Weights of a small GPT-style language model, trained from scratch on English Wikipedia.
Size: width 192, 6 heads of 32, 6.77M parameters.
MLP neurons of a small language model. Each row is named by its layer, matrix (up: input weights) and neuron, and shows model dimensions 16-143. Each number is 50 + 12 x the weight over its row's rms, rounded and kept within 0 to 99.
After each neuron's rows, "fires after" lists the tokens most often just before its 100 highest values on Wikipedia text that the model never trained on. A number after a token or word is its count.

L8.up27:61 18 64 44 58 38 79 28 33 35 75 46 53 61 40 25 68 54 51 41 56 43 44 54 41 74 55 65 46 70 54 42 55 59 32 41 19 43 45 22 51 38 59 40 52 45 49 76 56 33 50 51 52 37 41 51 52 76 33 53 55 36 56 63 70 58 47 45 47 27 61 57 40 44 64 36 53 40 71 39 64 46 56 52 52 41 48 49 51 57 36 61 41 50 47 47 57 47 45 68 42 59 41 39 53 32 30 58 59 58 61 59 34 62 51 71 39 57 55 53 39 55 73 69 65 40 57 53
fires after: " of" 32, " N" 8, " No" 5, " at" 4, "B" 4, " number" 4

L10.up268:66 63 48 74 58 40 19 71 47 29 44 51 33 55 55 56 56 56 69 49 32 55 53 61 53 50 52 41 38 54 80 61 48 43 58 46 48 43 32 35 38 46 39 46 55 41 33 68 53 67 50 26 36 47 54 65 44 63 50 50 44 32 71 44 36 50 61 45 53 48 27 59 44 42 69 72 48 53 61 39 61 58 62 59 65 46 71 51 49 46 42 25 59 36 30 50 50 29 69 34 62 41 58 41 43 61 51 61 39 57 58 12 63 38 45 56 60 57 63 50 53 43 48 52 45 52 56 27
fires after: " a" 23, " the" 14, " The" 9, " A" 9

L8.up241:59 50 43 41 39 30 37 46 48 49 38 58 73 60 48 50 42 51 45 34 42 58 42 59 50 57 34 52 64 57 41 65 43 53 55 42 46 70 50 52 59 53 36 40 49 70 52 42 48 53 55 54 37 57 45 38 37 47 41 52 48 55 55 40 40 57 83 46 51 38 37 37 65 62 47 31 53 40 47 30 31 67 42 61 50 38 66 63 72 54 54 61 54 47 46 55 72 47 50 54 67 48 50 32 59 62 35 48 56 45 71 48 51 42 44 72 28 62 40 28 56 48 55 52 65 25 41 62
fires after: " in" 30, " In" 19, "In" 12

L4.up543:46 37 42 43 53 77 36 43 40 40 44 58 52 69 57 47 41 50 30 41 32 62 56 37 37 69 51 45 47 77 47 60 49 49 48 49 63 72 54 47 70 53 64 54 64 38 37 45 45 54 56 41 58 52 51 55 56 65 57 47 56 40 58 31 48 40 57 52 48 64 34 47 62 57 44 59 50 51 46 28 50 45 60 43 45 54 49 31 33 53 52 39 53 47 10 41 59 64 69 35 46 44 35 75 72 56 32 51 27 49 51 52 53 36 40 43 27 48 38 65 44 29 51 62 42 53 47 35
fires after: " " 43, " \"" 10, " c" 7, " re" 5

L3.up493:58 50 74 35 70 50 41 50 57 45 64 46 50 44 45 27 30 62 53 54 25 46 55 67 53 75 47 62 47 41 46 47 57 44 59 56 56 50 49 26 50 58 61 53 49 67 38 49 32 27 48 38 60 52 36 66 39 43 42 53 36 50 66 33 26 32 57 40 15 75 39 62 54 61 58 54 57 59 57 60 50 34 49 47 66 63 55 62 74 55 78 28 58 67 51 63 57 70 63 54 35 42 48 49 58 26 60 48 52 30 40 39 55 60 28 46 70 38 66 37 45 47 68 49 58 30 43 48
fires after: " |" 72, "|" 12

L6.up120:52 53 73 56 38 57 44 63 58 37 40 42 65 42 38 41 53 51 64 37 51 44 50 47 39 53 53 41 56 72 33 39 44 37 78 68 40 48 38 43 52 55 57 70 29 26 50 53 60 37 50 43 42 50 69 54 49 54 40 46 18 27 38 34 46 47 42 75 55 59 28 33 55 31 70 68 57 30 41 41 46 42 42 55 66 50 13 40 55 30 56 50 60 64 51 44 56 42 42 32 47 63 58 45 33 48 39 54 62 48 72 18 56 50 50 54 49 46 38 48 63 62 39 65 36 68 56 50
fires after: " the" 16, " to" 15, " of" 7, " th" 6, " for" 6

L6.up320:72 39 57 37 38 45 57 63 68 46 32 93 34 31 50 51 62 52 56 39 56 41 61 51 28 70 52 47 57 21 34 55 64 52 75 67 81 55 23 55 65 48 48 43 34 44 53 39 57 41 42 37 42 59 41 49 52 61 50 49 52 33 62 48 71 52 60 41 34 35 49 51 52 28 51 32 54 64 47 39 33 31 38 57 66 63 62 60 53 38 49 20 53 39 52 55 47 59 52 48 49 34 38 61 29 60 53 61 60 58 69 53 73 61 55 51 55 51 50 35 45 36 72 62 31 46 36 45
fires after: " " 47, "." 12, " such" 9, "%" 7, " (" 5, " and" 4

L4.up303:57 55 59 47 72 31 62 32 41 41 44 47 60 71 33 12 71 50 35 44 64 72 48 72 67 63 46 52 48 53 67 68 68 43 51 41 60 63 37 71 58 41 61 40 48 36 45 44 49 40 43 45 59 44 47 57 35 35 48 65 47 52 37 40 65 51 47 60 49 50 52 64 77 49 26 41 58 39 42 35 53 27 41 54 59 39 76 31 43 46 46 59 61 48 42 69 60 42 53 43 57 65 36 45 48 58 44 75 58 44 37 57 52 41 35 57 51 65 32 50 63 32 47 33 43 46 51 43
fires after: " (" 36, "N" 12, "S" 11, " \"" 8, "A" 6

L4.up365:49 54 66 50 49 45 61 46 61 57 53 31 47 36 42 61 79 35 30 57 51 66 34 55 60 61 52 58 57 39 48 55 45 49 30 39 44 68 52 46 50 38 61 25 40 38 36 57 56 57 45 66 57 63 49 66 65 53 46 54 43 36 42 53 32 56 39 34 50 71 44 63 53 52 39 64 53 53 51 36 69 48 59 53 38 51 50 53 66 30 26 40 55 55 52 51 51 64 52 59 53 36 55 58 66 40 49 62 42 41 51 34 41 29 68 49 28 52 58 41 38 36 51 66 54 42 49 67
fires after: " the" 34, " The" 9, "The" 6, "Wh" 6, " im" 5

L8.up123:46 55 46 57 58 35 43 47 46 29 28 37 62 46 37 54 67 67 66 44 66 63 60 59 48 55 48 52 42 46 55 74 55 35 59 41 50 43 41 55 58 30 70 53 39 45 50 23 48 50 50 67 38 48 51 49 59 45 74 49 59 70 32 40 49 67 41 42 61 69 36 39 39 39 56 54 40 44 48 52 50 41 41 48 29 46 43 61 70 22 39 50 64 68 57 30 49 48 42 62 45 48 33 62 68 57 55 52 42 59 57 46 60 89 43 42 38 52 33 48 31 49 19 65 41 41 63 62
fires after: "." 31, "," 18, " and" 9, ";" 4, " (" 4

L6.up468:46 56 32 44 73 48 58 80 45 50 49 24 62 46 54 36 41 34 40 54 49 62 47 55 51 60 42 58 43 44 49 40 49 63 42 38 56 44 40 49 54 54 37 50 29 50 39 49 48 40 67 60 57 37 61 56 42 43 45 46 53 49 69 35 57 63 83 54 75 31 34 42 42 52 58 34 66 49 55 58 59 28 66 58 55 53 40 31 37 41 53 67 32 26 57 65 40 56 79 31 35 43 55 46 58 63 42 64 49 68 61 54 38 45 42 67 51 31 42 23 75 41 61 65 43 52 70 47
fires after: " the" 46, " a" 14, " A" 8, " in" 6, " The" 5, " up" 4

L10.up216:55 71 51 67 54 41 54 45 71 57 39 72 78 50 46 70 43 50 30 41 65 63 44 31 39 40 68 45 41 64 53 44 65 27 19 61 55 38 46 53 58 43 33 57 77 30 58 43 54 56 57 61 51 25 51 46 66 42 51 38 55 40 34 51 46 48 34 60 61 44 45 51 65 38 45 45 61 53 70 16 54 54 66 25 49 60 49 44 46 71 63 57 46 42 47 44 54 64 50 30 59 59 51 41 54 52 50 36 44 67 33 60 66 57 47 33 35 47 52 50 63 70 52 57 56 47 48 61
fires after: " " 33, " (" 7, " $" 6, "-" 5, " w" 4

L4.up79:59 34 62 31 47 45 57 48 57 46 41 60 56 75 33 70 43 45 56 56 60 57 45 38 39 74 70 38 56 41 60 67 54 36 46 74 53 55 66 48 62 72 55 63 51 39 47 43 49 52 47 31 76 47 54 42 74 53 52 18 65 47 27 36 68 58 30 57 59 44 39 55 64 53 41 31 50 47 48 59 40 55 50 26 64 27 38 33 50 50 62 60 51 37 35 46 59 52 40 44 50 41 44 25 73 83 56 28 57 47 53 72 51 74 47 59 32 48 60 37 41 30 62 59 37 37 58 54
fires after: " " 33, "-" 9, " N" 6, " re" 5

L8.up134:58 52 47 63 72 67 37 51 64 63 40 36 33 47 59 42 45 40 39 48 62 33 49 47 49 46 35 42 54 36 55 55 65 46 61 52 49 45 41 45 46 52 40 46 47 68 41 55 57 40 58 42 46 50 39 79 61 53 64 57 38 50 45 41 41 57 65 30 72 22 20 34 46 42 61 58 43 56 48 50 40 60 65 39 51 55 49 65 47 50 33 31 59 52 24 66 39 69 63 49 46 67 44 62 47 51 55 61 53 41 65 60 63 65 28 70 41 54 48 23 53 47 44 28 43 43 75 56
fires after: " the" 40, " in" 11, "," 6, " P" 6, " Pr" 4, " The" 4

L6.up95:68 47 38 41 59 69 52 54 33 54 37 54 69 61 51 25 71 47 54 36 46 46 73 23 40 40 46 45 66 60 46 62 39 49 42 31 50 85 38 77 74 54 36 53 73 38 32 49 71 34 41 46 43 50 33 71 58 68 60 59 56 59 65 47 57 56 42 50 46 36 38 54 39 51 60 43 62 32 53 40 44 58 65 64 55 49 49 44 53 40 51 49 53 68 43 45 73 56 56 34 33 59 53 27 45 48 58 82 53 66 57 55 43 57 56 40 30 65 33 54 48 46 50 43 76 40 38 32
fires after: " " 29, "==\n" 7, ".\n\n" 6, " El" 4, "ir" 4, "\n\n" 4

L8.up467:38 40 54 53 42 33 24 52 31 38 39 49 67 44 44 43 59 43 61 54 64 55 63 51 57 38 41 59 69 56 49 59 32 45 57 29 71 51 31 65 42 37 48 71 83 46 52 59 53 58 42 44 76 33 55 49 62 78 44 55 44 68 54 36 41 67 51 60 31 39 44 61 60 42 46 45 65 57 58 27 58 66 65 30 63 44 40 36 45 44 45 64 42 35 57 32 46 59 50 32 42 61 67 38 34 51 66 58 47 56 48 75 54 44 49 33 31 44 62 70 56 54 58 56 74 46 31 38
fires after: " " 42, "19" 13, " (" 6, "18" 4, "," 4

L4.up149:54 64 45 58 45 47 31 70 46 50 47 56 37 61 36 71 34 48 66 34 57 49 65 64 45 42 66 44 46 47 62 41 40 48 42 61 50 55 30 45 72 52 59 69 62 31 48 57 44 49 45 35 61 47 44 37 48 42 52 68 37 78 38 46 45 42 58 44 68 58 46 40 63 43 35 70 79 56 47 50 45 50 42 58 62 24 39 51 31 63 62 40 44 49 62 56 49 52 61 47 39 59 55 26 45 38 43 39 61 37 59 52 31 55 83 50 64 45 50 47 51 29 33 82 56 51 36 53
fires after: "-" 27, " (" 25

L10.up632:46 35 43 70 47 58 47 56 51 35 35 57 39 56 59 40 51 48 41 50 41 53 50 37 32 38 42 68 47 48 55 60 39 35 48 61 55 64 55 60 63 72 68 52 39 61 48 51 51 50 25 35 62 39 41 53 57 74 58 31 30 69 65 42 10 51 44 54 39 66 66 48 47 43 67 62 61 60 51 43 54 51 68 44 53 58 68 41 45 38 29 58 51 54 36 51 32 46 48 65 49 10 33 52 47 46 68 50 61 56 66 62 55 37 42 61 55 65 58 43 50 43 42 49 47 46 65 50
fires after: " " 47, " Ap" 4, " H" 4

L6.up619:71 52 73 58 72 60 63 61 45 32 46 17 53 47 53 20 56 50 45 37 55 65 43 45 48 64 57 43 64 75 70 43 65 66 54 24 40 37 44 55 45 56 60 50 57 37 36 47 77 35 35 56 63 52 53 42 42 53 69 37 48 54 77 50 34 37 48 64 47 59 32 50 46 46 35 29 54 49 44 47 44 46 56 67 51 53 35 50 44 51 43 59 50 30 31 72 57 49 47 46 52 46 59 46 48 62 55 49 49 69 50 51 38 68 35 58 43 52 38 45 46 38 47 62 66 30 55 42
fires after: " the" 38, " of" 11, " /" 11, " The" 8, " at" 5, " in" 5

L6.up685:58 60 64 40 46 63 43 63 42 47 50 67 43 50 44 47 66 60 62 67 61 56 47 54 55 54 54 55 68 42 75 35 24 42 41 58 54 55 41 48 38 50 62 40 56 41 39 74 58 57 31 54 55 32 89 53 57 47 45 32 36 18 63 55 55 49 36 64 38 45 43 73 51 21 58 47 47 62 45 38 51 50 44 43 35 59 53 48 45 45 42 51 78 61 59 58 57 57 28 47 53 70 61 42 34 39 48 62 48 38 45 69 54 43 54 46 66 58 27 37 61 45 36 51 38 32 43 47
fires after: " the" 55, " for" 7

L6.up214:40 64 48 46 41 43 39 55 57 55 51 59 39 41 55 58 55 49 65 42 54 54 45 62 39 72 53 63 51 42 76 69 62 49 63 69 62 60 29 52 49 51 49 48 43 48 47 45 58 49 41 52 63 37 54 53 67 18 55 54 44 63 53 38 57 55 36 31 32 78 45 43 52 42 54 25 52 51 46 54 46 52 39 66 34 45 45 58 38 38 67 52 51 61 55 57 60 46 53 78 41 74 58 56 47 60 44 15 48 54 34 78 38 50 48 31 43 42 54 57 35 17 50 38 56 43 55 70
fires after: " |" 48, " " 31, " T" 6, " N" 5

L3.up640:48 32 56 66 49 46 39 41 52 36 33 35 45 63 71 49 72 69 70 62 40 58 40 49 44 48 73 58 39 39 21 46 39 48 38 56 58 46 38 32 57 68 49 27 60 33 35 65 58 54 44 28 49 40 37 53 37 54 47 35 62 51 38 51 30 56 50 34 49 44 26 38 39 38 57 51 47 54 68 54 59 40 52 35 30 53 40 61 58 53 54 53 68 57 59 52 70 52 67 36 51 45 62 62 41 47 67 42 60 39 45 48 35 61 66 39 54 35 37 52 53 33 50 81 49 47 60 44
fires after: " " 61, " the" 7, " ===\n\n" 4

L4.up742:50 43 56 54 53 54 57 44 58 79 60 44 42 40 51 47 77 29 56 32 60 57 45 48 37 56 39 57 38 47 50 55 59 48 47 39 40 58 55 52 59 44 59 37 62 52 70 36 27 33 46 50 43 55 51 54 71 71 44 40 45 53 33 57 41 61 43 28 31 71 48 55 49 63 42 74 54 36 46 68 47 42 32 52 53 62 27 71 59 39 58 43 62 50 48 42 63 40 71 65 71 60 62 41 44 33 63 29 74 42 54 56 56 56 41 56 46 43 48 22 51 54 39 49 48 68 43 51
fires after: ";" 21, "1" 14, " |" 13, " ISBN" 10, " " 8, ":" 6

L4.up251:42 62 48 49 21 40 33 69 43 44 30 65 40 61 52 73 37 42 43 48 54 73 59 41 46 45 30 56 38 42 60 33 68 44 65 45 37 49 46 68 61 42 37 50 70 55 43 62 52 53 44 39 73 31 59 53 74 41 46 40 55 58 28 47 40 37 44 71 26 60 50 59 61 55 67 63 70 62 47 30 38 49 54 71 54 62 39 30 51 49 59 52 56 44 33 62 63 38 50 61 63 42 60 52 50 48 62 49 64 39 48 75 49 33 50 55 48 44 61 59 62 37 37 71 66 54 53 52
fires after: " " 68, " |" 8, "0" 4

L10.up422:60 57 65 45 37 58 42 50 49 55 51 42 57 72 42 55 30 45 47 38 38 47 49 51 35 40 58 53 38 70 62 47 57 57 30 37 36 36 45 55 79 26 44 37 55 54 45 51 79 46 38 68 63 48 44 71 36 47 50 34 54 66 43 73 28 37 64 69 23 51 48 68 61 49 58 49 65 46 46 33 48 50 70 67 72 48 48 46 42 53 57 36 44 44 35 60 61 66 65 48 45 56 10 52 28 46 56 70 60 28 65 37 64 70 43 41 57 64 71 45 45 30 58 60 34 48 65 51
fires after: " " 71, "–" 7, " (" 4

L10.up614:39 55 56 48 34 36 54 50 71 53 45 56 64 47 84 56 52 40 47 67 48 50 50 36 49 74 56 42 32 47 62 45 52 43 61 57 37 42 41 54 32 43 36 60 46 42 47 62 41 53 37 64 18 65 77 48 25 58 45 57 56 45 65 39 34 50 31 61 42 61 65 65 51 50 53 23 44 40 64 48 57 59 46 49 60 61 53 48 45 53 48 56 65 53 26 30 63 34 56 59 45 35 58 64 51 55 57 68 35 48 40 71 52 55 44 44 47 45 61 39 34 41 55 59 47 13 34 57
fires after: " " 28, "." 12, " b" 5, "2" 5, " |\n" 5

L4.up705:74 42 68 45 47 61 38 60 56 60 29 57 53 38 33 22 65 40 40 57 31 71 41 23 35 53 61 53 55 66 59 53 45 62 52 56 82 64 58 23 40 43 61 32 40 41 51 53 52 54 39 35 53 61 70 44 63 50 41 53 58 28 49 41 42 55 47 34 44 36 32 57 53 52 46 45 58 46 48 43 75 52 65 50 46 35 44 58 54 37 47 42 30 63 49 36 42 76 50 55 58 64 49 48 49 72 40 63 66 37 42 70 45 53 48 63 64 35 46 44 44 21 09 72 42 39 43 58
fires after: " the" 31, " during" 6, ":" 5, "During" 5, " |\n\n" 5, " in" 4

L2.up518:48 61 60 49 30 40 48 65 30 54 66 33 65 61 44 56 50 48 51 61 48 49 46 42 63 59 67 56 21 40 48 28 28 53 62 40 47 56 65 60 80 56 16 51 63 51 74 36 38 51 59 36 61 70 38 53 56 56 68 52 36 54 59 56 42 35 53 66 35 43 52 75 41 70 62 38 65 36 44 40 61 54 46 44 46 54 57 51 55 47 80 59 34 44 33 41 77 54 30 38 30 62 66 31 48 50 59 39 46 34 42 68 64 29 34 53 27 52 55 48 59 49 49 44 49 39 54 48
fires after: " " 39, " (" 7, "19" 5, "18" 4, "–" 4

L6.up394:32 35 42 84 61 55 34 41 51 49 26 57 46 50 31 49 32 48 37 57 35 39 52 55 31 33 48 71 69 56 51 57 47 45 60 51 21 24 27 44 65 42 35 45 80 49 48 51 61 58 77 43 37 77 53 22 81 59 49 45 54 50 45 61 68 46 23 46 63 26 51 62 64 50 52 54 37 48 45 32 35 48 35 61 37 56 65 51 46 50 49 50 63 74 61 53 45 50 46 50 46 57 52 50 49 43 59 60 63 54 53 67 52 50 53 69 29 59 46 59 39 50 55 60 61 31 67 43
fires after: "\n" 36, "." 11, "-" 5, ":" 5, " as" 4, ".S" 4

L8.up739:46 56 61 35 58 57 38 58 57 43 46 46 41 64 54 40 53 54 51 47 47 56 28 55 49 62 71 53 52 51 62 43 61 63 56 49 47 37 51 43 65 44 71 41 43 51 62 56 53 57 25 49 63 56 53 68 56 73 45 44 41 50 44 55 62 64 50 60 38 69 38 47 42 52 58 47 31 31 36 57 69 53 50 58 53 47 57 49 50 61 81 33 51 30 57 48 58 53 77 39 75 54 71 39 51 53 56 60 59 29 28 37 55 62 21 62 57 36 23 47 30 23 41 42 63 46 33 47
fires after: " |" 40, " (" 8, ";" 7, "," 4, " El" 4

L3.up215:66 46 61 58 52 50 43 38 40 36 44 43 52 56 33 39 30 55 37 50 71 68 45 63 55 57 53 73 55 62 28 54 61 35 32 28 42 53 55 32 47 57 70 50 59 36 68 50 41 49 48 44 44 39 55 56 50 55 56 38 48 57 54 72 37 39 65 45 54 60 24 46 51 47 61 49 55 47 57 52 60 44 70 24 40 41 50 36 46 54 59 25 48 68 11 36 46 43 74 45 28 57 39 40 48 70 49 44 39 52 41 54 54 34 58 60 63 25 49 43 56 32 67 39 49 56 63 55
fires after: " " 69, " |" 7, " R" 4

L10.up257:61 36 42 60 51 38 29 47 42 50 34 36 59 46 68 50 63 67 53 40 52 45 45 55 31 39 51 49 56 67 45 42 38 67 67 51 58 55 44 91 63 47 37 53 53 44 48 49 71 53 46 74 50 32 64 62 39 55 37 50 37 72 43 51 56 60 64 65 44 50 29 38 58 58 60 28 50 51 58 47 55 49 51 57 70 48 46 54 43 54 50 56 58 58 66 29 47 70 66 41 62 32 67 32 57 65 58 65 38 43 52 42 63 26 42 37 35 58 40 46 59 23 48 50 44 27 49 43
fires after: " " 52, " in" 4

L6.up628:66 36 40 57 51 55 43 62 53 44 49 57 57 46 52 24 70 41 43 38 37 68 56 54 59 51 54 24 54 41 54 56 56 50 61 61 58 50 54 59 55 39 43 51 58 41 41 59 60 56 57 22 61 29 58 43 63 09 52 63 39 41 42 48 44 49 53 28 60 37 34 64 34 38 53 75 48 65 66 51 55 63 47 50 77 45 48 52 84 51 51 38 56 49 34 70 64 51 64 51 39 45 68 25 38 48 32 67 47 38 46 56 73 45 39 49 62 40 57 43 47 55 57 51 47 44 54 56
fires after: " in" 40, " In" 12, "In" 9

L3.up754:48 52 45 30 53 49 40 58 32 41 54 30 45 60 51 41 61 42 38 50 45 60 33 41 60 45 58 76 67 47 39 30 40 30 54 42 63 66 30 67 72 56 57 66 58 52 54 53 70 41 56 57 55 49 85 53 59 54 52 45 39 50 36 58 62 28 65 54 45 66 36 57 54 56 57 71 55 53 59 34 63 58 58 42 42 36 42 48 40 38 72 53 56 66 23 83 50 47 50 54 40 62 46 36 65 76 65 36 44 34 50 69 48 41 40 42 42 65 50 64 41 48 39 76 44 28 39 73
fires after: " " 61, " (" 20

L4.up557:44 33 40 63 55 47 58 62 57 40 42 47 53 55 50 41 59 32 54 54 54 57 49 64 52 51 55 57 52 42 61 52 54 40 30 42 39 61 45 46 55 46 55 59 52 45 32 60 49 73 51 48 48 49 42 34 61 58 67 32 23 56 81 43 35 45 60 66 50 60 41 50 56 53 61 75 47 43 47 39 50 42 56 43 39 42 36 62 66 59 42 60 47 48 41 30 36 46 68 55 33 62 72 35 55 62 57 48 48 43 74 60 47 46 55 36 57 71 67 34 46 28 50 40 55 55 55 30
fires after: " the" 26, "The" 16, " a" 12, " is" 6, " The" 4, " was" 4

L10.up709:59 42 49 66 56 70 62 50 39 46 47 56 42 43 55 33 52 50 55 44 49 50 57 48 38 62 49 56 31 45 48 40 42 56 71 62 46 34 43 57 55 61 30 35 69 57 40 65 53 46 31 66 30 58 46 49 51 50 53 55 52 70 50 68 17 71 58 64 76 72 31 43 65 54 62 34 45 38 64 45 34 39 61 58 59 56 39 56 61 50 42 59 53 67 54 52 67 65 31 58 56 41 51 43 43 52 24 60 23 36 45 36 31 50 33 53 41 48 50 68 40 41 48 70 57 32 46 48
fires after: " " 26, " in" 17, " the" 11

L3.up132:45 55 31 54 50 53 34 55 40 55 62 51 64 47 58 34 50 35 47 62 54 42 44 47 46 61 64 50 72 61 28 55 47 83 59 56 43 55 49 31 50 57 51 54 55 73 62 47 46 36 73 38 49 53 41 52 41 54 48 26 40 62 50 35 39 61 25 36 33 29 52 73 64 63 51 58 46 43 39 47 46 66 43 46 53 63 51 77 48 41 60 45 62 84 60 33 42 50 28 34 24 68 62 37 21 36 48 58 53 52 52 62 46 29 35 59 50 41 35 66 61 48 66 54 55 40 58 37
fires after: "." 54, ":" 10, "," 10, "-" 6, " where" 4

L4.up29:52 48 55 59 76 58 45 54 47 60 50 27 67 52 25 43 75 64 40 66 40 37 21 52 60 59 28 47 78 56 39 52 26 63 41 43 55 48 53 37 51 47 45 45 39 57 38 42 53 51 62 52 43 44 50 41 59 47 60 32 44 46 62 54 33 40 59 49 36 42 50 46 61 59 49 69 81 28 63 39 62 56 66 45 51 46 54 27 74 27 62 46 74 50 49 48 38 45 48 55 48 44 60 59 62 42 57 26 43 41 76 59 45 37 51 29 66 54 61 58 35 32 53 47 55 46 59 42
fires after: "," 28, " the" 13, " The" 8, " and" 6, " University" 4

L8.up517:39 61 53 48 51 49 69 36 51 57 56 41 67 33 44 40 57 58 55 58 46 38 39 46 51 29 65 29 37 47 54 48 78 49 43 16 43 62 51 58 48 64 43 47 30 53 50 33 48 35 61 30 45 48 56 40 56 50 52 41 47 58 60 44 62 52 56 57 60 32 32 43 58 68 62 75 61 64 50 61 57 72 63 41 44 47 69 34 67 41 32 53 65 48 93 50 35 69 27 29 41 35 52 68 76 69 45 45 47 46 72 50 56 53 50 34 52 60 61 55 49 48 44 59 44 65 76 48
fires after: " the" 39, "The" 8, " The" 7, " War" 6

L8.up203:57 50 43 48 69 31 49 51 47 57 44 44 63 62 25 41 43 53 44 43 75 43 56 40 35 45 75 49 46 59 54 80 61 37 65 56 52 35 68 53 61 53 60 56 33 54 53 51 54 55 54 32 33 47 63 64 76 42 48 41 65 35 56 69 45 52 71 61 45 51 59 42 44 50 38 39 49 50 49 56 80 53 46 44 61 52 44 26 62 44 52 27 52 61 36 28 54 35 56 47 56 40 48 46 53 71 40 71 52 38 54 60 49 35 21 47 25 61 38 39 47 31 52 45 36 53 54 78
fires after: " N" 19, " o" 10, " n" 7, "O" 6, "N" 6, " d" 4

L2.up362:51 65 65 49 45 40 47 51 52 32 40 63 52 43 41 50 40 54 36 46 53 52 46 50 43 73 56 56 51 44 11 58 36 50 59 51 50 51 53 35 60 56 41 51 50 58 53 33 35 39 55 52 42 42 64 44 43 42 50 47 43 49 71 76 46 51 70 75 46 51 47 54 60 65 45 54 64 52 56 41 29 48 61 30 66 53 66 37 49 48 64 19 56 38 04 54 17 66 81 49 46 44 46 43 39 49 46 39 65 60 45 67 91 34 44 43 75 36 46 56 54 62 57 47 49 46 35 50
fires after: " " 30, "." 16, " |" 16, "|" 11

L4.up210:56 71 65 75 51 41 37 58 44 52 40 23 29 51 51 34 52 30 46 42 43 54 69 55 42 39 49 69 49 59 42 34 61 57 50 42 62 41 49 55 70 40 75 61 48 47 55 70 40 62 43 59 46 62 54 50 46 33 53 53 57 81 48 59 54 53 41 52 53 56 41 53 56 59 49 48 42 60 40 55 40 53 31 45 66 46 14 46 42 43 59 37 65 35 71 54 59 53 48 61 46 45 35 43 54 48 39 46 63 24 46 50 27 69 63 54 43 38 46 18 54 49 47 59 49 60 38 57
fires after: " (" 36, "===" 12, "\n" 8, "==" 7, "-" 5

L8.up555:40 50 46 67 69 56 32 56 42 41 46 47 35 69 51 40 40 52 63 30 71 43 50 60 42 48 47 63 80 51 60 68 63 48 38 47 50 73 60 21 53 65 56 63 25 49 39 51 40 46 70 42 43 60 51 56 62 48 55 67 49 58 63 56 54 82 52 40 56 58 59 54 46 35 53 43 29 41 58 46 57 39 47 59 36 26 57 49 67 63 59 38 62 45 40 56 41 39 62 45 41 68 52 28 51 43 57 63 33 67 43 57 48 34 46 65 44 41 64 40 45 19 64 46 36 60 66 41
fires after: " P" 14, " O" 11, " R" 10, " r" 7, " ar" 6, " p" 6

L4.up84:53 37 57 56 55 48 66 49 57 56 27 37 68 54 48 50 27 48 33 52 42 54 34 51 31 73 21 46 52 40 45 54 49 21 64 51 47 43 33 58 81 54 43 39 41 56 37 39 64 56 49 86 40 50 47 57 85 34 39 51 68 56 48 47 55 48 42 37 89 57 33 36 37 41 46 66 50 43 56 57 59 43 48 54 53 56 46 40 37 48 45 47 77 41 67 47 58 42 46 54 46 63 42 60 62 41 55 42 31 65 58 53 66 54 58 48 54 44 41 67 49 40 55 57 38 49 35 34
fires after: "," 22, " that" 8, " but" 6, " (" 5, " did" 5, ":" 4

L3.up113:58 52 63 38 47 48 45 47 50 25 54 41 39 46 41 27 44 44 49 40 50 66 35 70 47 47 52 39 43 58 34 58 44 47 26 39 45 54 46 28 50 61 44 55 57 44 54 56 36 35 54 55 61 43 72 50 48 51 57 48 27 66 62 53 58 54 74 38 51 65 38 49 59 65 48 31 55 67 55 56 61 30 52 52 46 53 55 48 44 56 39 48 55 53 29 68 35 54 78 51 47 58 64 45 58 74 71 45 66 48 49 43 42 23 61 55 43 41 51 54 64 42 44 40 53 45 53 38
fires after: " " 32, "0" 10, " (" 8, "2" 7, " |" 6, "1" 5

L6.up680:68 53 36 37 42 30 34 47 49 37 62 75 54 44 32 65 51 41 40 62 63 50 55 46 35 61 56 58 51 57 56 71 49 48 62 58 83 62 63 43 46 40 65 46 39 42 50 50 42 76 66 43 53 61 17 45 64 58 45 53 75 22 44 49 47 41 46 38 36 45 26 72 65 46 28 33 40 36 34 51 60 44 40 60 55 37 51 36 66 40 37 34 41 32 37 50 35 51 63 48 39 62 53 54 30 54 50 63 55 46 47 56 41 43 40 59 64 67 71 60 53 22 56 52 57 61 29 45
fires after: " S" 38, "N" 19, "S" 8, " N" 7, "e" 7

L10.up104:46 61 47 56 51 28 41 51 36 45 18 56 35 50 44 39 22 58 70 43 45 50 39 65 42 53 57 70 31 51 55 62 72 42 48 57 63 38 38 60 82 51 51 48 41 67 46 43 64 62 57 68 53 60 37 58 66 47 56 49 62 54 50 20 39 63 57 54 49 46 44 36 54 45 35 47 53 61 38 17 54 50 56 66 48 53 56 39 70 50 33 47 61 59 54 39 30 50 50 45 59 48 57 50 52 46 44 38 57 47 65 49 60 50 54 69 33 56 66 38 45 32 62 51 53 45 48 53
fires after: " " 29, "," 16, "s" 6, " (" 6, " in" 5, "In" 4